config.yaml
norm_eps: 1e-06
weight_decay: 0.074
max_grad_norm: 0.5
warmup_steps: 465
max_seq_len: 256
max_steps: 5079
dataset: "wikipedia_en"
MLP neurons of a small language model. Each row is named by its layer, matrix (gate and up: input weights; down: output weights) and neuron, and shows model dimensions 32-159. Each number is 128 + 32 x the weight over its row's rms, rounded and kept within 0 to 255. A neuron's up and down rows have the sign that makes its largest values positive.
After each neuron's rows, "fires on" lists the tokens most often at its 100 highest values on Wikipedia text that the model never trained on. A number after a token or word is its count.

L5.gate209 [116 109 118 208 100 188 114 148  80 107 202  96 144  75 123 156  75 114 123 121 123 146  66 110 140 129 128 178  96 106 164 175 186  86 111 111 114  96 125 138 203 127 139 162 147 152 152 137 136 139  91 137  99 112 152 187  85 156 118  57 129 136 142 110 144 138 116  90 147 121  77 114 105 111 155 134 164 145 127 105 137 129 184 167 174 120 173 125 129 161 108 120 120  94 105 134  60 196 205 172 163 118 153 138 167 132 109 119 138 131 109  96 162 139 148 124 143 171  65 159 171 135 176 118 153 184 104 113]
L5.up209 [219 156 106  98 121 126 100 186 101 157 142 116 102 149 199 135 122 108 146 119 118 115 101 146 126  73 157 118 118 196 121 123 150 141 123  98 114 149 142 165 123 157  95 127 133 101 143 135  79 104 126 108  98 174 183 104 144 195 126 158 161 127 147  89 228 102 108  95  99 116 179 142  93 126  88 135 119 109 171 132 108 109 164 176 101  69 145 165 185 105 154 120 185 133  97 122 155 130 136 165 100 153 146  76 139  70 193 132 109 115  92 134 121 171 157 102 165 127 156 135 114  97  82 151  85  83 188  89]
L5.down209 [133 147 140  94 104 133 114 127 143 132 138 127  95 142  95  77  77  91 131 119 118 104 182 144 143 121 125 163 142 152 156 181 129 181  80  70 148 127  97 145 211 141 111 126 107 141  38 132  84 131 103 135  79 141 118 123 100  86 132 178 183 179  80 147 129  97 118 180 117 169 131 116 154  97  75  84 133 169 124 164 154  89  83  93 140 122  69 163 144 154 111 108 122 135 114 150  79 117 132 159 121 143 179 175 142  89 142 122 163 136 105  84 166 165  86 135 109 201 139 114 140  69 139 162 169 172 126  83]
fires on: " =" 30, " which" 10, " what" 9, "|---|---|---|---|---|---|" 7, " that" 6, "|---|---|---|---|---|---|---|" 5

L4.gate178 [134  99 138 119  72 160  78 136 118 135 136  95 102 138  61 173 166  74 143  98  93 171 137 131 132 115 151  86 142 138  98 195 115 115 148 142 122 188 157 113 109 105 110 153 205 110 104 106  89  71 169 145 141 151  85 183 162 163  80 105 123  93 156 149 112 122 136  89 139 150 115 112 150  89 116 153 149 122 143 104 118 110 117 116 112 112 128  47  79 146 157 214 104 131 171 153 138  98 129 124 154 136 132 148  52 130 139 141 111 148 113 128 134 197 114 163  69 131  73 152 120 131  98  93  98 115 118  97]
L4.up178 [ 93 121 126 132  76 126 103  74 130 140 104 104 148 109 158 101 119 118  74 176  86 107 138 136 136 189  96 106 102  93 152 151  88 179 149 130 120 152 151 134 116 152 157 148 170 143  73 127  76 192 121  74 157 108 114 104 121 140 104 113  97 111 157 129 143 105 176 120 105 167  97 123  89 102  99  42 101 158 153 201 169 162 154 147 108 144 186  86 164 116  99 154 114 117 154 140 166 179 123  44 157 146 137 144  95 154 129 160 147 122 124 124 162 166  85  93 104 169  83 126 183 137 164 138 178 128  53 199]
L4.down178 [ 81 168 148 136 145 128  88  95 194 145  76 107 124  94 166  99 118 124 131 147 159  96 115 101 151 125  64 167 139 104 226 133 110  79 192  50 143 125 162  71 119  90 144 130 143 127 142 108 102 100 153 136 122  97 155 171 113  56 114 167  94 126 128 166 156 150  95 129 173 176 132  88 116 150 103 168  76 119 124 147 166  94 116 136 114 111 112  90 144 117 100  93 150 102 137  72 145  93  66 186 117 100 121 116 123 129 129 152 111 155  74 132 124 126 114  63 130 154 167 132 172 102  94 151 183 102 131 121]
fires on: " II" 15, " Company" 14, " species" 8, " Regiment" 6, " Department" 6, "ens" 5

L5.gate225 [118  85 119 146 132 182 124 116  95 176 196 175 165  77  99  77 142 136  93 132 142 100 110  81 100 132 161 167 112 131  82 143 132 147 187 131 136 125 134 111 178 171 149 122 137 155  99 159 107  83 137 170 125  58 171 130 117 146 126 144 148 125 144  43 111 127  85  87 134  75  92  95 120  82 105  96 165 167 121 132  78 151 116 137 108  72 152 131 139 184 177 136 200 162 166 124 180 141 120 125 155  87 155 110 139 120 153 107  75 141 101 146 143 135 115 136 164 117 140 182 120 165 133 111  85  78 134  93]
L5.up225 [119  92 151  73 119 117 130  65 117 158 151 152 135 181 164 105 206 185 112 203  98  86 111 101 206 165 216 222 106 118 125 113 144 160 122 114 141 147 106 116 118  88 204  98 162 156 137 121 126 123 140  47 140 119 157  74 107 161 141 153 163  87 125 170 147 131 183 158 163 138  62  93 147 163 128 132 119 114 100 148  73 146 111 116 120  78 122 139 140  66 142 122 104 177 128 116 168 120  99 153 114 160 152 170  83 122 193 160  81  69 130 126 119 163 134 131 156 156 161 172 157 150 135 135 106 119  93 120]
L5.down225 [ 96  87 135 141 144 113 116 154  94 147 171 164 114  89 101 108  36  90 148 125 136 115 118 174  75 105 127 156 154 154 157 161 120 120 152 167 122  74 140 106 126 190 160 177 124 102  87 136  70 101 109 163 126 134 164 157 106 102 117 149  18 134 105  95 141 155 178 128 185  93 116 101 128 101 135 127 120 126 124  37 128 179 128 143 136 129 131 125 127 125  80  76 141 178 121  76 160  71 143 170 147 118  52 170 153 134 170 131  81 137 165 117 185 109 133  84 133  54 192  96 154  90 151 128 136  52 136 164]
fires on: " American" 12, " World" 11, " European" 9, " women" 7, " Scottish" 7, " German" 6

L4.gate97 [109 114 124  68 182 109 122 104 135 155 135 155 116 180  93 124 112 160 124 176 107 151  56 125 101  72 109 113  73 131 150  81 199  60 187 109 135 139 143 123  88 111 146 124 131 101 167  92 169 111 151  97 124  93 141  62 114 141 121 171 173  66 167  81 108 156 117 117 148 107 144 142  79 156 159 114 136 137 105  89 131 153  84 128 135  59 145 119 140 144 107 115 133 138 183 124  80 188 149 100 152 112 157 124 157 103 151 127 130 127 106 147 178  89 119 123 164 144 112  75 147 142 123  75 144 172 160 121]
L4.up97 [ 90 157 116 121 167 138 155  61 150  66 168 153 147 123 130 103 104 158 147 184 105 147 131 171  81 116 150 124  90  83 143 177 201 118 162 120 122  61 160 106 100 102 132 154 130  94 140 149 140 103 108  92 166 111 108  58 115 133 178 126 127  97 108  98 120 124  86  96 133 115 177 174 143 130 174 112 132 125 107  74 181 110  99 127 138  94 112  91  81 156  90  64 131 181 131 113 111  93  77  82 112  92  72 157 178 129  92 135 126 136 134 129 108  79 188 175 127 114 118 105 106 128 175 115 128 131 124 102]
L4.down97 [124 119 103 182 121 156 111 128 155  76 164 111 182 115 118 105 163  92 128 156 133 174  77 185 152 115  75  98  85  66 167 127 186 109  91 142 132 109 141 135  68 156 109 132  96 119 122 141  74 114  78  60 114 121 147 144 136  85 151  56  70  92 151 108 123 185 118  84  88 155  91 129 117  97 152 106 102 164  47  96 111  75 176 148 172  84  98 115 151 179 118 157 107 157 166 110 135 138 103  27 108 181 116  99 105 186 182 115  86 125 106 107  72 134 127 128 116 108  79  81 143 123 142 138 153 110 145 126]
fires on: " up" 15, " along" 11, " As" 11, " part" 10, " pay" 10, " over" 7

L5.gate277 [158 120 107 109  53 127 150 160 104  87 127 138 135 152 165  97  97  87  74  58 102  92 123 170  92 181 168 127 151 108  88  45  92 175 109 120  60 162 175 142 137  84 146  82 214 136 125  99 102 107 169  87 153 175  66 160 180 120 139 197 108 131 121 121 181 162 126 181 167 115  92  76 108 133 114 146 150  99 130 115 120 106 170 129 130 146 121 122 101 127 108  96  62 102 128 128 138 137  89 138 147  98 150  77  98 107 165 132 142 122  98 111 127  93 116 150 134 160 177  96 166 123 104 131 128 104  97 150]
L5.up277 [132 148 143  45 126 122 150  71  87 120 103 161 130 122 106 118  76 164 133 179 201 120 154  73 108 140 166  73  97  89 110  91 184 115 144 154 172 172  87  99 124 119 124  63 154  93 102  71 138  88 150 182 120  86 134 138 158 184 108  99  78 151 144 109 119 112  96 144 138  94 115 145 110 139  94 152 133 144 111 177  78 116 170 143 147 112 142 197 142 171 129  94 139  87 129 112 167 155 136 146  95 150 107 172  99 127 119 100 128  68 164 158 186 125  96 155 156 143 101 161 135 113 192 109 138 143 129 233]
L5.down277 [131 100 136 108 118 138 144  94 128 226 117 162  88 112 119 160 135 125 157 180 147 176 121 176  86 186 100 134  98 121 116 104 119 120 116 104 129 122 136 124 123 147 141 117 162 109 136  67  86 108  68 127 166 153  97 168 120  91 105 138  25  98  68  73 123 121 122 149 103 121 167 101 110 126 104 105 116 160 111  83 128 123 129  72 111 170 154 151 179 187 187  83 142 110 152  93  54 102 101 117 126  94  80 150 117 172 118 136 124 121 125 125 144  93 122 188  99 123 138 139 168  99  99 115 151  86  77 155]
fires on: "acter" 13, "il" 13, " character" 9, " Roman" 7, "ar" 5, "it" 5

L4.gate449 [158 161 127  48 111 145 118 132 155 192 153 150 153 134 145 125  85 133 162  72  83 162 152 176 113 104 125  99 102 119 110 132 157  95 129 151 198  94 100 129 195 125 139 125 160 151 141  93 152 102 110 123 161 158 151 133 140 120  85 147 213 116 156 107 151 144 135 172 122 137 109 139  92 146 106 125 151  90 143  89 102 183 116  52 177 107 160 165 129 136 146 111 110 119 157 113 118 109 126 115  94 116 151 100 107 134 165 201 129 121  83 111 164 122 126 122 177 159 123 170 144 116 157 129 107 133 124 142]
L4.up449 [145 166 132 127 224  55 138 122 144 151 128 121 109 169 112  59 151 102 149  98  84 122 145 113  91 116 155 148 168 156 171 173 184 129 125 148 191 116 169 149 165 133 167  82 160  92 127 104 127 126 165 137  80 130 115 123  92 177  76  77 116  81 147 103 160 149 117 161 126 143 160 135 121 136 106 139 221 126 105 160 118  88 110  98 172  93 147  54 123 158 108 126  68 165 148 127  93 165 148  96 125 124 149 128 103 119 137 141 131  97 169 173 180 135 144  77 130  79  94 175 152 130 115 105 202 178 121 102]
L4.down449 [166 108 128 152 160 114 187 179 129 107 173  92  93 166 153 130 187 109 153 143 111  92 166 134 104  92 195 161 128 155 184 117 154 178 121 170 167 101 174  96 151 114 155 110  79 134 140 133 155 157 100  77 132 136 126 107  76  81 148 148 113  63  70 168 119 147 132  82 110  99 129 116 130 125 196 148 176  84 102 108 133  65 121  82 163  84 149 125 134 127 105 174  88 151  69 121 136 117 189 172 140 162 131 151  99 103 141 119 121 121 166 118 163 106 145 152 112 141 148 105 102 205  65 130 102 139 141 133]
fires on: ")" 12, " largest" 11, " most" 10, " in" 7, " vice" 7, " semi" 7

L5.gate304 [ 96 137  76  94 104 131 179 162 172 119  73 119 114 151 114 167 130 132 128  85 139 165  91 101  97 117 191 133 119 166 149 132 129 106  93 156 120 133 168 138 114 138 163 136 192 183 130 157 109 137  93 166 106 161  99 150 116 142  78  97 128 103 136 184  65 100  86 121 115 123 158 138 116 143 123 151 132 143  87 121  90 130 125 121  59  84 125 119  38 226 129 175  96 146 152 171 152 172 160 179 158 120 113 115 105 109  91  97 156 150 134 123 125 156 129 144 119 153 165 115  48 117 159 113 125 143 113 137]
L5.up304 [136 101 140 142 132 125 134  87 157 109 117 111 131 142 134 154 121 129 126 126  84 113 189 166  90 200 125 134 149  94 133 157 134 107 184 113 136  97 135 151 109 139  76  86 112 152 151 100 141 221 125 160 139 118 149 181 165 123  81 106 146 111 158 124 143  86 113 122 144 145 101  65 119 147 130 244  95 116 131 112 185 149 119 106  74 133 124 114 142 106 140  98 123 126 119 131  88 119 122  75 129  74 129 113 137 124 177  42 196 132 128 114  72 136 193 187 118  80 151  86 137  81 111 147 139 130 144 115]
L5.down304 [198 152 161 145 130 111 134 110 178 111 136 144 174  55 120  84  51 191 186 157 159 125 129 126 125 155 201 132  88 131 116 114 130 130 124 151 119 118  88 155 137 140 113  87 132  66  85  79 152 108 132 171 125 120 145 209 129 148  88 103 124 190 129 114 138 169 170 101 172 127  50 119 101 135 144 122  66 144 126 100 181 121 141 121 126 158 168 103 109 149 143  75 150 112 111 151 157  72  86 101 122 122 102  89 131 142 160 121 187 169  90 144  99 167 124 122 136 171  81 173 171 160  93 144  86 135 172 155]
fires on: "a" 48, " Ba" 6, " Ma" 6, "o" 5, "bo" 5

L4.gate272 [ 90 111  95  75 146  80 113  98 158 122 193  82  78 167 123  88 138 123 135  86 117  99 106  96 159 114 156  89  70 164 124 137  90  53  61 108  65 139 147 154 130 106 136  96  91 172 126 124 125 115 125 148 114  72 142 156 123 151  59 105 136  92 152  98 116 138 140 154 169 123  99 114 157 139 133  98 185 119 191 139  99 137 139 131  65  94 138 145 152 131 162 137 109 171  96 149 146 169 153 152 134 200 105 136 141 112 112 102 119 134  92 116 125 157  49 154 172 142  97 100 171  63 168 118 166 138 117 156]
L4.up272 [152 189 128 159 119 140 154 118 158 109 157  71 138  71  91 230 119  82 113 127 196 149 127 154 159 124  99 125  95  89  98 182 109 132  93 160 187  88  72 120 145 102 129 154 154 107  76 180 141 148 137 123 149 153 181  54  76 135 157  89 158 113  80 121 105 127 141  96 149 131 141  92 141  99 137  61 136  78 114 154 132 139 128  76 139 192  98 141 116  91  95 168 185 101 103 171 151 145 135 139 109 114 130 137 151 105 141 124 153 105 115  68 106 175 108 110 163 162 135 147 169 188  64  96 110 107 122 143]
L4.down272 [120 195  90 153 109 184 128 150 120  99 189  92  89 102 102 113  80 102 141 116  77 139 133 199 115 145 138 123 121 123 143 133 151 165 143 113 138 125  97 135 113 134 111 127 119 149 140 136 160 109 114  80 117  91 129 120 105  90 141 138 221 103 183  95 178 140  79 148 101 137 158 140  93 130 140 103 186 106 147 160 111 110  87 136 101 143 201 132 142 149 129 126 117 118 134 164  98  91  80 132 147 100 124 139 105 108 119 147  98 128 102 124 166 114 167  74 183  98 150 103  96  63 121  74 144 190 185 138]
fires on: " so" 14, "c" 11, " but" 8, " based" 7, " /" 6, " though" 5